{
  "n_head": 2,
  "positions": "rope",
  "rope_base": 10000.0,
  "parallel_block": false,
  "init_std_qkv": 0.0235,
  "optimizer": "muon_variant",
  "lr_mult_o": 1.12,
  "beta1": 0.95
}
MLP neurons of a small language model. Each row is named by its layer, matrix (gate and up: input weights) and neuron, and shows model dimensions 128-223. Each number is 128 + 32 x the weight over its row's rms, rounded and kept within 0 to 255. Numbers have three digits each. A neuron's up and down rows have the sign that makes its largest values positive.
A block is one neuron, or neurons of one layer that tend to fire together. Before each block is what it responds to, as a language model described it from the Wikipedia text at the highest values.

Responds to: Line-start list hyphens. Hyphen bullet marks at the start of a line in lists of works, awards, places, aircraft or specs, like "- Grumman G-72".
L3.gate147:126092111143084067132090138131136090153100164070103132094141169120144135149098098154090103123128109161112106146137110135135181154080137093073114108150120115142090096144121154099063149076193077117132068137079126177181197074095134125133149129078155162133076117147070102127095078110096119114
L3.up147:091146173076065111103095120153128135143133123105165114081136148144120073122119113161143133125119152162130135139101144126161131179051072108096116146170063160136094167144119159165090163114131078124140108086159118098148172139138078107169198097079149153120100116161127103146124122115124185131
L3.gate239:104117192131101126062120173198080167109122141149199060099154145100068127137120156066172178101147156102145159172133109093155112113064063118171158063138126141132145135114097178149084107111115095071142145155061170096101073164124170160154171121151128138117106159129162172134153096170111115135
L3.up239:124115163211127121143061102172104087136136193145126110109146142144078155136062168119146192081178114138101150181160153104172139088083100108145117092099110185103127187069159143143114137161136181106149170103087158121057104150100129134126160127103117062117114181101158166114130134163162155197
L3.gate417:171061159139097119127120079170101192112153155119109153159078136151057146126114187089109117134157130161131158097172186079149101095085103150110165131124142116108112121164118151168113186129137111108180067157075188112130094123161188117150193141116134129078140072156132100137151150138125124138
L3.up417:066091124124079142081094095168101089138146171133147121034136146114092140113150164089159149122130161139106193101163098107094069113079130147147167122119116168119080226112151144132129157164147124149183134122100150027063079162122152111105161120146120164113098173193091113143102129136101220122
L3.gate454:184147119088091100125146130123156156141137149079097113156089156145135144084187188176089084152145118129123152135161105077058150158244157102105147158124134162118081137106096163148090139080097114086136138115038125101103190154129117123132142104122106097112098120117173138087120147127140109093
L3.up454:163122132091126098151072117168107157151079152151144105096097118131161123135166141255111077156130082132214112151125142112104111147104091138063077134095136200172116104106116094147149170138080060101076196196098099198175148125144128154165129146137130147117122121140156080100115058091153116099
L3.gate512:109111160118172099142149157123165112174142147132114137122094146136107105070090076099083151094156084100117160135125175150124130106107104214116137105179148091157134085156163146133151137142113111151143165125116136075083167134126196058062101093124155111150093111103126122115158191125179135139
L3.up512:100143170134151113120098139085094085165129100111125099135153133140190100100125153117126118123175142138114120095155142147157120089098093110130150088165162127128146130078076125125202157150102231078131171141146136160120109168130145025158110145134125177130114130121186117133136166143126143103
L3.gate634:182150144107170132157145096151140147152135135142115087118162102160134092136150136135111151143160122137127124203158143145109090131170142135167123187135126165148152156130123146129125111126161055080164110120143110166139151152108168083144187150157153099135141077132127140156036103125147164124
L3.up634:108163087107187155116111095121118141117118122119115100133150076133112131128135199118137141077124103202110129144128117124121118089133179116100116166133159148132136153113129153113128117123168052064157105148066132142173131143116167111130161053108117127095147116141157162169003129142060151113
L3.gate659:121117123091154121198115114114128178114141053159100105160101127195125158142127146106073106138095130075108164115044108114128182141159119167143168220104126128140088116140155097129104098095116101143157119154150127175163101129106134096168085145175180104149153178145141177119078140131184145133
L3.up659:075121105112165082160173087119122129188148111059106131208145108135127164086121121179118153172079142144156111122094102144122125130171147102127142138158145196130119108135138069109079146119134138175163094150112144183183179156122189112097129094151145122159087137101148079177112152101095064109
L3.gate746:148110147154113151117126162141129121108119162092147165105159130154030153137132036087118156104099127122134167138199161080099049125080143057133063061111088143135126145131100142097149114088125089151148146153113116050121089148124107090099175115124137101107175147136138122103134117137114084136
L3.up746:115128106204078119129119151142103118078085161103143079164156104093085158137156142116088124137137126106185164130155128102123118113071126097126102053116128121173173175061062154104114137113174126174099111125114191104135117100140120129055126127138138130098097113123119190100140087141118128130

Responds to: Mid-word pp fragments. Word pieces inside words awaiting completion, mainly pp/app (Apple, Uppsala, dripping, appearance), also inn (Quinn, winners), abbreviation or decimal periods (U.S., p.m.), table dividers.
L4.gate0:160196164117139104111059126131106117065126158150088140120156079149044122161121108102153132161139136168125104100098083101084100146118152100121076104055117152147169162108182153085121155172135153138087064145093110137129085138090120148156162144130121124130137115094091128118181122143094069087
L4.up0:129070124119075118107128113180074124157155129073080162177112173106107076084187124064109142183173154186069080092140098101095125142171109123142110133094151103127138158087113169082094122147077096115129108091098118094109137141100135153124136137149110103110121078087095112161132174143090107072
L4.gate18:126111114127092155159116177155122090081126122056145116122151128107134154117133140172115107078130122099147202173134076141157113123096125113111167165148185142113150129183078125143164094125128103079118138167076121120138178109121181119167161115143130102150100169145171133166085095131169142097
L4.up18:073089170208145106133079157115154126108184125138117182175127124129134127145123131118126137128132185124148133179143127114120185138175102149134071087057140114107183153081158172112111143162183138146120102169116170098108115125068114087150133115136084186124139132090087088089135118114127160101
L4.gate155:208139084132115159098171146077061090149137099158101088070114129106101064133122100156092150125147112108137125138154215109069121065122095180102135217153130101131134121118139151107099140132095102124126139154155144151100121149131157111165131133093154182174099108103155173124067127134108102132
L4.up155:118111091134126144108229145110113125148132104114144117105086105164085150093133124101113145143133148102169137139121127157119136045146124183092138181120141074119101035109112141122134092120083121113148172128196096096140176105150145146112129151111138126088154108120134184154121121135164094120
L4.gate375:140076132170125074169124196150133169115095098108164116098096130156113123140112152082118138134069106066123097140168081151093110183127140112152132157076135118134138107161122118115132055079111154131102177159120194134127070087118109132171142075124128139134124088135068059116088151210144146109
L4.up375:128102132129164162109069126148092107082171137085113101116102129170099103079086130108107084127090124118145173131097110108197162143195084165120115132114104129085130088151116099072105111149133127145096080078125084124117111138128128152150136107128116164121125082172116088133140127157197151132
L4.gate384:117094098117186111144173166118165153141215175110168141075125150099111144119112114081139148153173171126104103118080147190146147097134132087127144117152112103155085112131172086141074162115101133156086140120153059131127141143116123082091114096083131164131078121143163162066064140195137084136
L4.up384:202133082098116174171158160151113163139170141142148150099138142096144107118168083096146115145151161096080142142096106151118128162175110084135093167178162094136093071099116128117117128153105143138129131116199059124125161086088159111086103101123127191120079159115115134087112134197166107138
L4.gate427:138149118197118105132153144118168183155123168129120057140071141169098140093088102116117150092109126122134047151088138116094163109151063102131101181131171088127165136187150134125115118154165123091081104110135059136128101113086112115141143102107125145132110125138154098120058118182092129187
L4.up427:193104164107039121109146101144095111172119153158088111142130090105110123109156088076107202133058147151104108154162126099101163125065152118135117152107134084164127096118111098139083159154123088149142109138135106100152074125126144120128130130052166143107121142104110100103097121140083090165
L4.gate516:053116099149147067138139120067157071138084158139133102125121108119079195166125088177101114102086104134124114199141077093170140171187108141101126123121143115090128118142120133165140141143148140133101103155133149131148122153142136103146143123113095141143121150087099099193146101141136108128
L4.up516:130141103113134080097123140129209059159123160172103132116121087091098165140114096164145123101142105105135141176158126076118150187203120171097120137112123137151103151153113080116108137151128143155088130163095161133133094117138163111161120153136128111147129112104059089200140115157157131111
L4.gate702:102146123140147145099136157102103154162138115063127148159079144166101214115105132160206130124143099166028106131124170155199126119160155113170105062128103120124105126115184140132082125149106127112117137180094131076094108191066179157111077160108147143164108197159092195117124124108167157054
L4.up702:105187146140126130122148150112095158166118135052155141116077130120086187182109132115160125140153082145111080168129127098172065159115161103145117115126129126096154116105150111135076156100121105137075096197112169045135103143084217176125086122158111133180093185139085157164135156137130177081

Responds to: Sentence-ending periods. Periods that end a full sentence of encyclopedic prose, including combined closers like ")." and "\".", typically before a new sentence or a section heading.
L4.gate117:116101161132160133057138120126075120167183135097158102178106115145083133134183119137225120068139189172143113114205147145102095214136091147129077170141161115165191185122094166125131099180126178184148144133128080205135078108174128141135106131149106129098154120143139129112161084110129135155
L4.up117:191119141155130149127122123122110110161145140093129081135120127172096154132173115117198137104105185129149068059192170158099061200134092129148134170116168140140154196157115132113113111191097121176160120078110091107113094165145080167174136091126121139093172130175143145157177136136105172128
L4.gate334:076139165167123155131179126129183120098156152131106185110187097117066108179174158122140166137130130183153097125146077172172136120149083099135124135073170136156113122109101158149151079091120124131183129091146153172035180105148068094092140161146087085138142118156099135147162117131118092114
L4.up334:047133184137098146126141125142189187169173183111138153098127119181098104192115104130186193107109128176141119116142083164102134099133097129125074178078131170114145113104139127117130058143144154186196110123090169191107157103205105046111114088112083139116125138150108146141228141139113104095
L4.gate396:091089067175152152092117088114138141140098135154131119094104105165138154108119111150048051109128163101167122083136128175095087086166124111136099050105105120126195134076139122138176137139135077130103137169123117142106139129142113119144119192194146102095125136161122101113117126144174182171
L4.up396:127186096122137131092136111093082088128080153119076140145141126161071115125130141193174113113128093076157134137174157137180135172138183110077126120111108170139136150110155137164086159090122151153156160102130100136122102141168231109197150080096091164116038139173143099077155120080171113124
L4.gate592:096152143157134117074124122150166118082142140090124095150215104160112141128126139083113136076115138143171108123160082144082127113173169135139162085095120136085069103106100059141155061124136171085138076125077099074121143206144143125066168124145098063132102125120135177193185141159093145103
L4.up592:079088152135073112118088100140175081100086153157124144127147142111124125167120107052119174145106134143126134060136103136144135089181140126126116083144109132047191152152118122149074124121162131164103121107066183155151124145148147096090142083148155074112143145141160163085154153109100107181
L4.gate621:090095166104143115124112164127139141162160177098133104163198110122086163087117158059129166147205160142165174168112098104209184080177095111096172131151158086131137144136178159125164116120166072158145181150143152127139166104139195099112081110149074152066084128114121184098089180128073069106
L4.up621:094166109154083142072216137154194145115058172162091125158130169153082162141135206187075077159143098142120046090091097186174160125146167147166135144122154118100083124138119117154159124115156154108134087146078137161094152172083077127095118124174145076090127140133142181096092106093116158107
L4.gate624:138077149175125160123162173129158133120112164108074145172104097155147147107135189191129165070118150107136071123123111121180074113174113079072068167079131127137147110117153089162147108104140115156123121096137159221103159178153091142144097154158143066054108160121135131177168108120170114118
L4.up624:103119159148116150158150134164123125140114149105111137108151092174151154153076160206115112102146091103148052102106132145141119112170064098086132177089100169143127162123137116172154153080119177149150133143069124169129153171190093100163097113159105069055151133129178143194176126144148147065
L4.gate707:187131205128122155102077091126155109110088089150160197115183099109090173130151089153114125138070131134099108143147099129099163110103144150136134202080051064164062126136139114170151162108129143149140133138121118169117117139171148141132077158150072154079153129115108108134106104128114156109
L4.up707:120157223109125117147111185156121132162075117105134140116116142118193204141117123174107083101115103139137153123115103156123156098138184156133143150072134138131151148094122108126121150144098158122115179094110051102037129110163138072126124161126114135138090105131171123120068125139108126143
L4.gate968:187106137142155202129082179127159146117111109172166155092123135154224120175112146131107154116141093097148101116181162158150194169101111145123132109111124160092145136092155063138109103113132100072167115161104166204146096156143114176194148169153130180148150101167138133175152110095127138111
L4.up968:180150165106194153181122159166144176148106084119137127110087113114136151090112130151102152134073070107156071150169168157120162163190066074157183141111137115102183081159141104160132123111113085121121102157124093209156124145157066125145097089155134143140175128195165123158079122061090162135

Responds to: Hyphens in compounds. Hyphen or dash tokens joining parts of codes, numbers and compounds, as in ISBN 978-0-060, Grumman G-1159, 2018-2024, carbon-fiber.
L4.gate259:082142079111146163185129077129165119150125151154132184092105093141124114127149125167129107135126113150117156096131174111108128145137158114089098135154049103123168111141157145083161125098124076116121108116084111078149147098098076164101078126142082111094228094083164097124114172130124174131
L4.up259:177067036171086087122102157182104151136133136179146118096181181130107151135136082122079134153161122123111108121132141083126125083118136134109156112063185146161128133115127170086153151122177074101110168119158115141088105104094142160154161120162071082112134119117103143139106096135123127165
L4.gate471:176108123137093151167097127145091148122090115113151103132167073128078074093141125147098113111155144197160100098138191125140108115096143123081125110152083047175124125100132086133066199178203127169148083172084101180134101139151112086128062143153085145153139161087133155130091070103177160144
L4.up471:109071112069146188107115156100121096186120111169149114105090113117086068125120124141097187124170103126126119102119127137101127061136086186073105175118105154145163115111082065114114110113107113085102099076160124127097120082137117099161125143097141152130143159139102129151129113154163206103
L4.gate539:142142071099130161126142156168131107158167176129147146122199116157081115127125128191083126123144155202063095098164131079098123170147152089176096165152115101100125133160098169117126140122103070078137108149104103142100135074127118127155043185117123104160127130071128114113106087085107126107
L4.up539:119128092118135154122112146170064175134122134145156130085192117144066131158098178171054169124103142168105101124210140055099111170067104115156079142181131111087144156116113158125223150133111092131123132104095117159116124098155135116124120153093150110136167130137138114174134052113113168126
L4.gate549:115114147110158170146130181145048098175136142131139145112112136131145112088070089109118109135087113115129145122134131113120187130108054147140103121151102141104152095173141139062091098111072116127120149107122120169077172122122149119101076170083168186123132118108119212146089160146191090133
L4.up549:156163106129116114130153143134059096162117157139164115103106083107121070141105173113111088145121121180118111052130125103130153122135089178083097111135083131121122126083066120109150146149148146087105155180140172165137181144157132136182111094125131166080114124095171159163105181050193096156
L4.gate726:126079101151174154104114170126098143133121121089124124130169114149118146085197087151082173169140139084096074149193158103128118176141114125083109132097164106106132102127122160061096132123131110081139116113121124103107174126071137116093149141135136102169074106110103148123143107095126212181
L4.up726:184100103157142148095132177113160111096210146170157132065168088132098111087118115091146102124116141141110168148152118078130134148136182070135061134067181109144140111144121155065075101134172092129141158152097144109135158122130153113127134146114158155125151175127103195116146134136160114141
L4.gate764:149117114067143148180120131120111120113120139108093147106073083113128112094084140157108097149112142144189084155173137149164101135101136157094143112146112159101144185079111135087155135124133144178155145076116111127103112070099155107169156130103195158144122148131100135121168100166144109131
L4.up764:148127119100145143099148107131106150109117131169139138155151107139055148141105087133152072127125159127119157075215122149125103190110151102119193236152159144082124101165103132171159103135134197130133106192147183140132135147187165130112136176095135086093114130150143152122155170097103123133
L4.gate807:162047141115133177140147165108151154082133100111166100122172111197088145085174128083121112089131060202096118152056120181144067121150196121127073093106157100156182161123112096088141119148087106167155163112128100111147095134124134158124065148110145143096181135160122148163148129128084147157
L4.up807:137090132091166164049148141097141125116148162163189133105138129113098130135121138124142149153127162087134137149206148114133121120139099146102138150164165114085100153155052137104113192145127084068048179044142124152155140140133118111151094152140132150142135139097112147106166131113145131108
L4.gate1022:213117073115104172090156137088084132133159150162146172074121094124143119128135124105082127108095095162137138074107115099162141103114071093140140182117111098135115166209108153137103128141154162112108114152138190088155097214082108107161132179101092124055137151133130138146085173060126125153
L4.up1022:118095182137148053066172160140093152119090149101119114126100126143128121158124091135097172116127150157134130152151117139113137119133141132137090145086098119110172032120102186066106106129117171157040154050117117094199117139099134103103155129053088074090110133069117151108142161121099152124

Responds to: Early word-piece fragments. Second piece of a word split after its first letter or two, mostly am/ug (C·am·bridge, R·am·ones, A·ug·ust); also compound hyphens (anti-tumor) and sentence-initial "A".
L10.gate56:129138119119100191114164133136116077173093113158147169096119141080058078097100130088147034091138085130076128115142166167144136120129175113115150113115135087137104163111131175096100072138140126142074112076083167121137144183127172156105118081049090119101111140116170085143119100141140109093
L10.up56:121131108155102174079187131052118114080099128090163134100178120102086088072127129123105062194084151158123152146095121119150140186157139125099123138134074088053170121137127111101104095173124101144095145144120145111104092189126120163130129118124110110092107113144153132133091080148111102164

Responds to: Particle "up" after verbs. The word "up" or syllable up- following a verb or participle, as in ended up, taken up, based upon; also sentence-final periods and mid-word pieces like cl, ublic, ary.
L3.gate33:194107149115084148146142076134152111166108142132101104115144200111081131136117131150185128133039129143073124132143114135118104112136097099104120116125115147132087112110060103169076162113162118111077110113120143176060181089195189139160148149127153090155108105147136116155104158177143134126
L3.up33:135078126146145186120109099163163124157137178131119100125123154165079107153163122132168158114101120147124116112178173179119054059081094139145139138155147148165138103113095140193164125129177168114060100135152182115094212160125139125150165118150135122098186105085106100124145151128140085098
L3.gate367:123120147139154117068136126090166170159175139159175153117139129115119169148110129125112121123077119145127135150108165171054135114102139148134018079101136094187139124106074114119085131144129113134152173067115141158094168107131176138100156134121163135123094091094124139139099180099088105118
L3.up367:137137107104117115066147150102172195128143148120162117127151145113155135180116151149140056180121118159128137168133108133106114064132149170139110133095104136155119133106100143129141113123173118107154147112143122121141160174167058185108172108121129112053107098113066079140075132146115169035
L3.gate456:148143186212151177162144124126100172107129125128113057133096193112126141092152110097129071090148122169135112123124141161103115142102127116124059102098121136138104127167117153090122131132166158088146147112178130090094140092154103118113127177150111154127210117133154121154117139170131149109
L3.up456:165162158120148169134109121111153220087147170174107134185140156083167162114118114106056051129114144151169124149153135133153149136171148164132186111124141138156092084148126171092143148093162142107131143166164080133132219092163101139157121176142114135136185107149125109158129160127122117084
L3.gate590:154153123159108115153133123154186125092096127144088133131147139161142192176050188113136147086164126100155145115109136149176108141196108147179122111201086141116157157090111134167143074087178164118073141138190181158126122097103130128079117065128140087070151147156142107116173182138125103083
L3.up590:174142132178081142111176123144185153101089117137123152119110136090078168140027174213106151075122114058161150119099144156136066151134131104162060163090165130131145140114091100128150124103144129122082117101203172134053102097089150098131122134114123153112237108087155127112145160142144116069
L3.gate780:145126117133095143137121105103129156167158113119130161081140093177126133119079163156144180071095153113125087115108100075123140134170107070135134111154113135107081149138151147228140166136115115104131121163166094120128096095111085150090110114151115143141121163156093137160161074152123078116
L3.up780:134136088116125119168158063130080143142131085105080154078150088181099149084112143151194137098109146094098085087138130145091141168163139079126169124143116127140076135124129168211164147099139089104128094163162109157099110130069087135094101117149128176120141161126074132123154062144069039107
L3.gate823:145111131128129123165125166143200146066118074137079121174130121141171137117138122159119190152127132107144181158153077137141166154161150166120120188109070079106084124099126139134132077136124135115074162165119172155105078132117141168128107083175092083100213119123152157149162104124140159102
L3.up823:120108091215135126211138180140116159109107103118110174128156069119131179119115170136091165088102106151175154060144143125150139127174126159162162151134128117128093076103084172126081095125154130066104131137128098192148080101148076147141104079157078127108147158156157123104125181133138146129
L3.gate841:137144125119214140137123176119156191131119101164095093123136071124147142086087168183075116148142139090154134120187165104142180102158146136146157149133204127140143139101106078175175139093105102146149135151125147132145108129132117081164171126158091182068154101167116159221112094120139079043
L3.up841:176124056171092143090113139113191082114105156155086159128134136140090142130162168157120172125124143127187104125206195095134062157120121098097155182121127104101104101142127134142102093129108109146119115196078146095094122141140105130097120072165163149097153114123105064170152163144139104130
L3.gate903:151142143139095096093145109064117106081115161135062126121166153140142203125065132211106154132136121157152110166117121195159176186147145153138186172158164090086103103107131126179190132121118148074102130145043183130153129109087111119165117120133157079103153182121140131155167123140094123121
L3.up903:175173081134068141116119088104144110122099156103107108137152106146110189114117142165134160158112095157138136159108135171142138157099153113130184157107165109152135133124122130175157116149084143087082122168113103109136123139120134150125119124152127089039116187104099161174117147123072138074

Responds to: Word-initial fragments (app, sp). Opening subword pieces of longer words split mid-word, mostly "app" as in app-roaches, app-ointed, app-lies, plus sp-oken, comp-ressed, ag-enc-y.
L3.gate71:124086101085123207117104162167046063213128114149134152120131144104086111128134124136105145106115103132103090146112076162114105122102130100101107146144153076129202191142131104054113148112106184124151095090166085098120064116139128131098105143180184138139088137114136133108113145111182135071
L3.up71:102153120151121125161168077130142155123107134071126111170132136150132169154149110103151125092115145112160090086105155133150119089119205162128124139175113164110141151111047123127124105143128149066122068125127198125199135084192142145120164149088112097209126137100073146132105129151111149082
L3.gate526:072090022137112085138116112090192093142157104071107151132076059118088199149163078134210127109094132084092090212139117128124127190173110158071157078095093126084085116093121130127115071175131156094121111132101170069094102147139116106164119118096130148166104157140132179112136102132107134120
L3.up526:143090084147160132063114134119196135165171131079103131123135128100031150064142109087148147141134108117108116152138094167132147156171134162094110145163177144081160085177115159115108114144134110081038117186094088142113089104145120136193112150145161100194128144140085125163158101097101067092
L3.gate583:039140105149166129134132118178116132178155151121086104142139173129130126129107125148079123059175158186132140123078166085090101136146150140134111119160074069123078097102114124097177103134113111087074179095125117142114121110099081210135192122132056081160087126134140180182110146141108082129
L3.up583:094103103110093155101133128174108200175154126132089074181150141115129156142173093169112114078141142140163131131086127128110137180152157176122089098140118084067111093137110151130141118141075134085097150130171122133134116135139160180129118086135082116139143151134127195159116150132119149115
L3.gate603:108089114116133103118099142085121078179115120107088141154167114153125169133093126202156122097193056106127142148155047116153147186142089129156108141110160097132124118109149110120074094164159122136133144209135155107129087082128160102119149113137083108158090170078075117131130125109139175107
L3.up603:116060108162144113139094125106135087130123172086079151095165090066134164087123080166131146110158074096097116152160123102126117182143130156113065135063142096088132076115115119100101141136150125211030127162130161142148099110118157126114113122170098114198120158090143172170160104068188159115
L3.gate635:149148169150185112101166085139168129104094137108118073157148100155121188127144156134187153170153162150174134110131165135081095156106135113100157115086122127143093107110099166157133119180162111123143161174132120123126109115086147089063136110141128179060103125145138172119168150115067104146
L3.up635:142109139147165144130047096166130194109149120122138184162101161103155140072154125091117079179141096185162139108136101150111150157133128099136124089147132075168073161133138170119105137109156125126070141153102170169094152062182128098106141087156143129111152146170123205091115087119156154132
L3.gate764:103144127126130103191132132133171198211143114075124190105145115132060085119094128135129115190139164162109159164163114120126128136101189127141140142118091131143095130101135090122052109124097169171096147124168125124161101146119110161125103173078133154134093090094133128162162155076103138128
L3.up764:124133158178146068164135146131145125136170006138123107121126141129134114147090107133131127138162153127115176149108144148084131178113151087214114175088133159069157132044124112177122133148108175112146127134106168174095106133150107140134144128156131134192128125094124153156087146098112131104
L3.gate804:134169143115123144106120119149120118165126167134130184178181152107077080095136068215144069099173123154090109145142155200108124188173146120148156106078158136117165166103118137127078178101113101078116185183136161113113122131100178116179124148144057146107148185162144101137092120110092126092
L3.up804:112122144102093087060156097153158146125099163137115115119135145060121124143100108200129145107104095129175143117075143114111165182200109131108118168085171133160113083086101130160136138126140143107163110166213112089156181154094129147134088130135111093152130172129130155150157131075069154071
L3.gate964:096139106197142135155122094165100138112159151097101163067138106161093187174173120143131072083120137148084125175135146127081140151150123143136157108109162152141097126114123117111141121147139108124112123154095085136140105139100165110152117104116156147175124178168150128127091141144129112124
L3.up964:084092098176125099182155096104156089157152128066087103105166147137075126178128151092167092165196100075095131142189120182192120091167114188156100146096123128106120146091132119152129133101119107100123151121133084098130132143096156152145132087092105132125155134148094174127048056130087132110